config.yaml
head_dim: 128
intermediate_size: 1280
positions: "learned"
lr_head: 0.00881
decay_fraction: 0.404
z_loss: 0.0001
MLP neurons of a small language model. Each row is named by its layer, matrix (down: output weights) and neuron, and shows model dimensions 48-143. Each number is 50 + 12 x the weight over its row's rms, rounded and kept within 0 to 99.
After each neuron's rows, "raises" lists the tokens whose logits its output raises most directly, leaving later layers aside.

L3.down58:56 60 56 41 65 31 37 61 49 64 45 69 45 37 44 62 50 38 45 49 46 46 63 15 65 30 47 35 54 32 67 59 60 36 60 47 54 60 61 36 47 75 54 60 51 62 47 38 53 54 51 60 87 37 43 62 45 52 39 46 41 55 54 72 54 60 55 63 48 43 58 46 51 47 62 65 32 44 57 42 51 63 52 67 42 47 33 29 60 60 32 55 32 45 35 30
raises: "4", "6", "3", "9", "5"

L5.down577:28 37 29 45 39 63 56 61 54 58 65 58 59 43 36 65 68 71 36 43 60 53 44 29 42 61 50 44 48 40 51 29 46 53 48 47 48 23 57 51 79 60 39 46 47 71 39 44 37 41 60 59 53 59 50 61 37 53 57 48 69 49 50 41 59 49 45 47 40 43 52 46 40 53 55 35 54 33 60 46 34 59 49 24 42 61 56 40 26 58 42 58 29 42 46 48
raises: ".:", ".\"\n", ".\n", ".),", "\".\n"

L11.down994:60 44 75 60 47 54 49 58 43 46 48 60 46 53 46 60 71 61 49 35 25 59 55 48 33 49 42 58 59 41 54 55 56 31 43 74 48 49 42 50 44 48 69 58 52 58 48 37 47 44 36 70 46 54 33 40 41 49 55 17 50 54 57 34 45 50 59 62 67 71 61 49 28 47 36 63 33 62 38 40 37 63 47 32 52 55 37 59 66 71 32 45 41 56 52 45
raises: " a", " an", " another", "it", " room"

L3.down174:48 31 46 75 48 57 39 36 33 42 54 89 38 52 46 58 30 54 34 60 47 35 52 43 48 45 56 55 50 35 51 40 47 43 51 55 53 54 34 48 51 43 43 53 47 65 44 80 40 57 67 25 69 53 48 46 39 45 43 53 51 55 43 40 59 45 39 66 53 54 38 64 32 35 40 53 48 55 49 64 52 61 56 29 59 50 30 46 36 51 52 54 60 56 36 47
raises: "===\n\n", " ===\n\n", "===\n", " ===\n", ")===\n"

L12.down547:64 43 45 57 16 48 53 72 56 51 54 31 63 49 52 61 61 45 46 58 43 52 63 47 36 75 43 54 56 55 48 55 56 28 56 37 46 38 49 57 60 40 39 49 69 53 44 50 56 58 64 65 45 71 42 64 76 62 36 81 38 46 42 33 61 44 36 25 80 49 42 46 57 46 51 57 43 49 35 55 40 33 68 41 56 31 29 63 44 50 62 30 59 42 37 56
raises: "ictions", "ements", "ities", "ices", "ires"

L3.down1069:36 51 45 52 49 47 40 56 59 48 72 33 38 47 50 42 45 49 60 42 53 29 47 41 56 42 49 63 50 66 40 36 46 24 67 57 72 50 54 66 60 40 44 63 57 53 48 45 37 52 59 59 44 48 61 67 61 60 53 90 68 59 47 47 36 55 38 37 49 36 73 53 17 68 71 59 41 52 51 70 48 33 55 30 38 44 46 34 53 42 51 33 55 51 65 70
raises: " However", "\".", "However", " .", " Instead"

L11.down798:65 65 58 44 37 45 56 49 37 29 29 48 46 51 30 47 42 49 83 45 56 58 49 60 43 44 73 44 41 27 59 61 36 56 45 63 32 45 43 55 37 58 52 71 63 67 39 53 51 50 60 60 39 51 64 52 71 65 33 41 45 56 40 47 52 55 50 66 56 44 29 23 31 55 67 61 44 57 60 70 55 52 46 61 64 60 54 47 57 42 66 42 57 59 68 49
raises: " were", " could", " came", " would", " was"

L3.down244:27 37 39 47 39 51 42 40 52 43 50 72 70 34 65 50 49 91 29 56 52 63 45 68 54 69 26 65 53 58 47 55 47 51 38 58 63 61 22 29 42 47 42 62 41 46 43 61 62 54 47 52 63 57 55 46 59 48 65 66 61 53 61 40 48 48 58 51 52 69 50 45 54 53 46 54 52 37 43 51 34 47 50 42 68 44 42 68 35 38 57 58 60 37 48 63
raises: ":\n", "====\n", "===\n", "===\n\n", "====\n\n"

L12.down526:60 40 49 19 42 63 40 74 37 75 38 55 35 28 37 44 53 54 48 53 80 45 56 53 43 52 31 54 59 57 40 60 32 27 55 53 44 56 52 61 35 49 52 41 46 51 52 38 51 38 66 70 43 34 66 53 60 59 52 60 45 48 31 40 65 47 74 59 43 49 42 44 49 41 43 67 46 71 31 66 30 61 64 53 68 66 39 71 28 50 41 41 77 58 28 55
raises: " and", " &", "ives", " et", " or"